config.toml
n_layer = 21
d_model = 320
n_head = 5
n_kv_head = 1
head_dim = 64
d_mlp = 1600
vocab_size = 8432
activation = "swiglu"
norm = "rmsnorm"
norm_place = "pre"
norm_eps = 1e-05
positions = "rope"
rope_base = 8500.0
rope_fraction = 0.75
qk_norm = false
attn_scale = 0.125
bias = "none"
tie_embeddings = false
parallel_block = false
init = "orth"
init_std_qkv = 0.0289
init_std_o = 0.0
init_std_up = 0.0289
init_std_down = 0.0
optimizer = "adamw"
lr = 0.00169
beta1 = 0.9
beta2 = 0.99
weight_decay = 0.073
lr_head = 0.005
grad_clip = 2.0
warmup_steps = 342
schedule = "wsd"
decay_fraction = 1.0
decay_shape = "linear"
final_lr_fraction = 0.02
batch_tokens = 65536
seq_len = 1024
doc_mask = true
train_tokens = 518100000
steps = 7906
dataset = "wikipedia_en"
MLP neurons of a small language model. Each row is named by its layer, matrix (gate and up: input weights) and neuron, and shows model dimensions 48-239. Each number is 500 + 50 x the weight over its row's rms, rounded and kept within 0 to 999. Numbers have three digits each. A neuron's up and down rows have the sign that makes its largest values positive.
Before each neuron's rows, "fires in" lists the words (lower case) most often at its 100 highest values on Wikipedia text that the model never trained on.

fires in: "de", "of", "du", "des"
L6.gate1202:491555470523549380600485520570493556458562466467532534498509431411479569475535490562401458563450521507532513584547500514603569505465482481457504520497480553438497487344419587419441503487513470514488513559405426495517510507473541512581533519446477515484582486522473521398553470533593528522454510488578500482587538427501520456596490446459473444582509465503427422478501463518454475578447403535493522509415509475543536565511522487502571491541495539549528502540473446534403478540597536599511509508452497529430439492406485494519495549448491514562520555546550571409511392522486488542
L6.up1202:475528449534518504554532504437580481259523544501585560515484434470515586451468510549407517505483548493497470515561496489565514519524480555388531568482607564522496517494547501399541502486509472582484544461475503448553455508484501446536431488485509612508580566525551446400615409483491457497471440489538498553506556401518502515571543469586569493516521530411466453507559567464486473544400477579420527482392502537546429552469605517514453492557554478494493602503381468527500415508457529567403433524457500491459423489453449433525505506441539544517480507518518461511503382511494481599

fires in: "named", "critics", "now", "kluivert"
L2.gate290:412484453592433481451564482516538476571399479498454527521582494460357488487476475393446535431519530490489481512472462514597428456533393552576560515505548565440413514406491488537423591493436469471491442484585653509451497534525394508514520460486491487543478441518492540649498477511533524538508461500445487502453445447472568466497443558488508562480532536556464490472506441513415436463563469502414579499545490536504420607538535495502445539488504497526471495562545493460496506517386464497549514484514457563464486502490477571512519555428527564496454510503538470508554442485466528455
L2.up290:407451502380498510456404603473481510478493470490366559482477498439382495484462473526589533490522496497553464490448526503588504434539453540487443503508483473466462457453496399463545514517460503599479561522488588500471445557556423544455406538406549525490480499435356446583498439458553426364488479524550413459437522488505565574512577516534501360534452463480554461566504476517470517539454515533534458513490542460486526548541565535523477546582505606471499524507554480487500449545511496537528526524568445637462537478469532460522466559512471512522502505505519507569566560547485534441

fires in: "white", "may", "religious", "eva", "guitars", "performance"
L2.gate689:453505467567517455483557574566597434560500427489536580587594459474507504471404539503505501450535549553450496544583521528482534511430545535533451525510489497514640508521528425580528605542546477433562559527623439503490508494472470470556698518489569455439480488453537325395478472513523454603506403452451583463595531530561469390442522487468503444490386512506508425469483457543463491564490474506514494537499518486528483446538453504424473489485482407556624446435492499467525526483373476515476495529502475446498423501499609584456507475547510558479450503493523525560513481475484523528
L2.up689:418536566444519445543545421490430536546448548486487486500580486521565405454402484458433502525531530482445508506562432461453472496580615514435548501471484495578372486511504443446421462509473503452467487506599547397495489472490532568481486467374477569488497439527474589489483499468516510467521561446449403504546490458463548380494562556525512487517492544506546547562454499493502494491441470572456436446516524452450523553593489570484572413520519412559527474440497510471534519560464445536586476564564492503473587679475409521510517440470364443480491494521546478547463496420485549461

fires in: "began", "married", "incumbent", "utc", "renamed", "san"
L2.gate630:459510546510604391432522419466451572562436509405526515608481411524514471481439499521496512539575515498452513481553532497448485525545537404447484466496554474432526526409559449434473578427594519489542522460424488491499560474426621503534515529504585560509454484560511463556426409504522539493464450570559542497492463484465507447583493493455499441427499447420500461465528489530490440575538516457519489402442527500493503549605418393499468478417508493453528426476594396508499478528531537389492460517607528504501539572441449467495504581525471489566514474504506471415461429463468545438
L2.up630:496560538518556476426493447458431527548411474447555480557470398572525518493397459492505527476607485514507545515509504462479477482555531452427427471465566559508473493463597452421455540426599546555524521436384447483539542416464555515526474579497553533507495538520498449520444449558503492541493504581498544495488427465439507472545477528435503407494502485447512513427522445563527409532547570474473454438455445477518557538562467437511476531462526498395557425488568435515475472533478580398539422531598546488503513510382510500467504523495513508535486535519541502390524387502440548418

fires in: "as", "special", "of", "type", "liberty"
L6.gate140:535550440523466499445552499496610473440351453450481440656549504540447507423448451439429538455599470508508517535468500485498402527480503465546474516472482457501495415514395539456397568541527559532476531498549569512540597516533496505484535498535499435530473453538528527537542485577488460414455499461497568480588502494482528434467467571553473546391444477408478471447501522477555384573387475469546428498521526459507498566485529567615524511546664461485539476509521466526528540546569442503490542500510527526474472566375481475494494491503460513537506509536582559497460561459496535486
L6.up140:449583436576453486432508533554546550540415416524549413509507581503550428457454557433496511475491547418510463499437545548467453554503474513553459464445453483576485524476542435504465449383534564528545474477534534586489560436480507467590453478597512516521467502438553504507374487425574496504513503536504590470556537562515487559444528511528565385513584500463444478532545500469493469582473540410498449558494505514572546537471500545474517482470578549500525565527491451545436454397440530356494565583441502511386560455398417466540533535574494563591491533531517499432376471526477482474

fires in: "of", "more", "based"
L6.gate718:485502473654453481477533449500524515587469433443442489518494444495422491476602463465531457531505519456446539504491539466540464491445553482483540499455544534510498433459433525456471495548458494409460473450522549506563435525545495408484604464516527433510423531509509561542501447505464496621531541503598428537559501558544485461477467550500447563557503548508602471498527473520475472476508480603577476517558461534598482516502519473446499539432496547441419602491556542491506504550549575562495482528530537412478500527522484472559464526391501592548517437486559598530437508581433490562
L6.up718:570547457527501470485544448413534516526512600527541400517492457518353539403577518540404459488543631594468472473426496468474466584579479474455451513489511477537514489465487522559508448444392540478569480502507574523612493435490487508471543475557491584414515507530599533524484560501563486491566539499503566611526496432497462434567497497500494524494485519493485474496464499488482478540474659544509489566516573533422484560495531521498394526468511538452472557439507445423540604449467542469482550515490467526626627527541468571483508534571437603509486557605477477527459519560561522563

fires in: "south", "district", "set", "national", "found", "native"
L6.gate546:462379520401526468532517351450444564480457616470476465440495409508580546466502513543483511522422601465454462509527465461473502529436443547546474506462516476559443530516494432438542584502501622539450499528503442451515509461499500502529525451436416586533604539506551433408571580574468538463452540473572508531526495509615494532501486488481575423572575453466409481460510466464584506525510449532538426565469543505457488548472545545569475520545496474514484548428496526542485557433453524398494490489431448472384503570478427496438470474503466536510512451509521617545508431532444504461
L6.up546:486538557515523551394410456446415583522498498435595568485441500460369423517522523471534552469575438422435461504494513585586543483504509485446503471512448499472526469562554518534501545518475483498533550472477483549505520505549439445515512523530510601478444559521387467476424547543496463525444505511499501385454478418425577437427471587534486420543496478566505547559405525453438519558519389590609517429407579473482525502493412505445494582487447522623504467465504550560498524561474435426549478500420514528523569523388479539519507439450476510577523498471428530445523468438434449486

fires in: "up", "premiered", "indeterminate", "around"
L2.gate237:591448488543471457489466495511505347526575490490516535528495491484533439543497528496437555482461550505387508467542519463535506596545494583522369492524534539513530487467531516491501487462585524399414499453480490494423555436499369476532392454579500490472471552508481504471502456563463517557514464450464640462476526529566522486576452539491547379529504490375567506528540527569547435513510541534530613413553466528429538490488551540467486488495436455569546550468571492484563547574399520487563489478459558510473494468512594441515437448589520538484520508500515505461447498513499572496
L2.up237:413552510518389550566465493515500477577469497489489550534419460525511457491568507522420512487506550453580488465531513519547471560479452516453428486500571603589486492450483464624588543510583498502469407441514429534438499518484487554503514625463453468504486566494455393521589534478445515472482482392438432515619520548598525430563527514519488507568412464554523424480509547527573536527422500571522457412471424501467544386495540439471282464452492425491416538497509485572524599552500519479490467546426489405533567565477459489536495501473487422422535503494524470500623501482476498533

fires in: "to", "of", "city", "into", "prince", "lord"
L6.gate1069:517528538482515491556450468486508538533456494522463494544526480497552472492534509571407477443495552425474590508447487503482500465505505576514545513529437482518441550458525572484605418526397469543479574501643508465436576655482502490468483576501546553364474555478506447540560573584473470534472485465482597439482426480512413505472550617487451499573511492608535448547488470632524573513504483578543488418524504556536481544570528437503436455429379479503514508536575571441519473529565505468530393466504470502569523527598553461518509550533484531458481499481437491561575504538514405498
L6.up1069:471545569486491521459568439501515455550505513489525534598500509494524434564628533552612459557546506457434509476522456446368608534515499526500512520505506544475532474548492503466549527518540524478516539505464514485553497457495496555449428430442508562496468516543554445562515425540480507578486505548523487504516512588480512543538430511607607530519463428549467515477524513391470424418542468433461460519536554510482537554599413530534540511443522536505571568511507595513463528501491443472542549564522424511475525457457465499513542488546455468482489444513401558402477625593494446474

fires in: "received", "joined", "gained", "accepted", "succeeded", "completed"
L6.gate890:456430507440500496591536514569486427464521476403515490473508432500493441491463465422471435504541493451405565497393542529532537533513478495512486551501476488452393602357470441466563546489552516483485544485561524473487481546521486500461494542464518587554521528492562374583485474497574512481510474481547559410520503505456570459528493449511463523444472482422588571496413521495414505503408552370486386365393482514458613562500503469483547509513435522448479518455502546490448498557532519399543354539472567544565532563475507490372481450555472594523538479546474493503527503455515553442
L6.up890:501411531453413544540534481533515425496486492431532508525576457513490467461497526467526500553527502517404610505370563393489460473551491548513520514577460533584437508537511417532475519440489517488510508488471505418506554503430459424459460524401532576511407535477522415541542444507517478520483503501507551430488501445462487448469548462544498464446416416504541558495476506479443525524440515434482403434462536519503479498567517480493537481496475411526464556461514559533512444530581503427528433559474520550438533474468575543453438433565437566555506454511458479507499465443511489476

fires in: "more", "said", "stated", "order"
L2.gate650:590440487560511542494499542423436545478515448471500444522551522549514475503547563398598471486596578498428482465594500511418547458534514474487546493541553484585561443483490437549589464483581426576580490485578493606478471436477619561462560513491490467529510509462450514586480502545548515516546542486630419423552587462488487498481416575467486507466358427415499545564542508468521554465463418518470507551491502437512527403509464541413586485572585500463473615542444551466545493485569543505532472475529454504544502556533363541481542436534465469588537511498478543474499519508552513478
L2.up650:443592522518605553474543445452498635574488543515556464490462507515529466486539454490491512519535520538464499498523535512565495485508548458515501476515543532496469517498463472551459371499473457500498441542462560515554514499470461560498477465457522473612496464478619493433483594482508478582577455449525459489514390528400499395558543501523513490495524452568468549482473433425484483577453488445557374587517430503501648654502509431319509460464531566538406484534539532517527596495544645501483478498472519503450491592475511406458515485490439470505470495444513567504615469489534574484

fires in: "de", "la", "du", "des"
L6.gate1132:507479510439574429577490485444544503468517501539562492473494406464513500535533609433512480574485485430401526521481504421555482505490445489449491559464501570463545546424483506343463553434434499523468456582470551444452574554499442470451491496473471548542524510545454453467522465469465494511522483453581521453549449483520555469673560554476454393491507524531567459497427442545480549526428445496542437434364467615526603514435572437494571459503469513580480481484449394512360499567521536555537439507495545507426393517525478451517548466425560555513462502533613525428538448577532481545
L6.up1132:494433515524579465464575421479514467454554460463541488552514445508603497457591576500508532525475536536431499508573523498627533403421460426471440542464529542445470462494590524454519564562454437590450579533515503495540547503539455522540378470470538544447595428457550417427478499489549449541509480516511533441497521425455515482535491557410584400489538518449548422433556423439478436555460493518445545516443487600528503527466495471498524520517485556488488574560442419518457437545546462599374532483540495432521399467404542455485466483518565493525506508475461493549493421483497491579

fires in: "nominated", "won", "killed", "released", "premiered"
L6.gate1121:497382562412531450494463460563545503517528636396549471452496491448478414482487477422500483586576473465531434497472511483472444408541496501545547540476502449446503440609597530392456445493490565605437469551486452617461479479525567492495501419569497534561424574497497532498489471416389502536485523506497475431562479470489462506572519533380486488483387461475484430477503474552444478460541581459438521483455552612490542523541534469520435476494507536530523552438512443533487585504518444444489484482529586504438586594511511486611553498473548587464462454520540490477464421510464539454
L6.up1121:515451525403446557391457391633479574455572515541525372440489514438509486492480487550575498515511528456450511516448488478483437518594546467452475552577460525448485456588515513439611485427430548506454417508510491434501559480544501432410386425553521544470457546516499520571500543540355486594450490575442531474567533510500524493449519506483448482454471561523447503526464455619461594525542521551501550519507490507470462540518508476531485543483507537599454582610465484486505473499438501462453437600437521429523536541488498524533497548593526576495480498555565447490566509453534620519

fires in: "nominated", "won", "put", "worked", "served"
L6.gate749:500473453398497468478508498501550423479467518494505560459484552536588417507467461448562483488485470446506449474425572535417510440589453530556499470454578437459508557566520472515560497507529528477485587591489467471444474475532453504425527413475499442514550514489379480464509445467430469463478485510486409508487511418486624433491512522464470526449451502499542514519406577533445464419549413398492537576472460479469607592530540469493517536479484433541544467450533400504480416571408564507527469531531490462544389571553410428539490530447433517433544486527535490392466558524454405467
L6.up749:433402467512514522486412472604442570423572391478451528472485490482529477485496425600528565515434471585500536472534525469438407455582488503560469453609548433526436545475519502598443421519560507418494582489457402511480480435480457486466496452472502547538464522506487538530411482542525512614455450599547567492483472501428449414387508430429477498518540413491461501549472395516484533420611480479524595510521485447523439498480426642418443572451462472547526422510501408517478486542512500460471473493558463484467440584497478504515461529583537565458632490446497542434500578463491550489

fires in: "world", "men", "host", "cost", "donations"
L6.gate1281:493511496476432494516475590587513559470411470474482546510437467526468582544454374530480495474410529557577520454487548520634507508485427546479470555520624539541485546516482488565539560512541479543481492479438367482446540498523479524452422496553500552418490463484546459492545428473544475518454482501530525482440460442465601472447410454442506403529481517539507478532499572495464529460401552519471507439471528414433520563490488434515503578476474505551454536435479505512486504506405425505438425473481505472573567453442495475508515542449415608494488486514417477497419509519505582522
L6.up1281:500441494457508510539448507490471596525498574544514425455543518510537501500538498439598506531492448453462383460508455570425472488459543559474501468421596504516503534546564463462525507439525490586493555489453478424465467531505515545529505509488424602513468515482528548532433519514405488414477520479492464497560431425446535498497560509485511401440505468515434430530500456489515373565458492488501545443608501505509531491519524624396502449466397510491423455513494514560545560484489452544569523486395593576473524546556517419543488483423547591504472518542513468467497544489444494501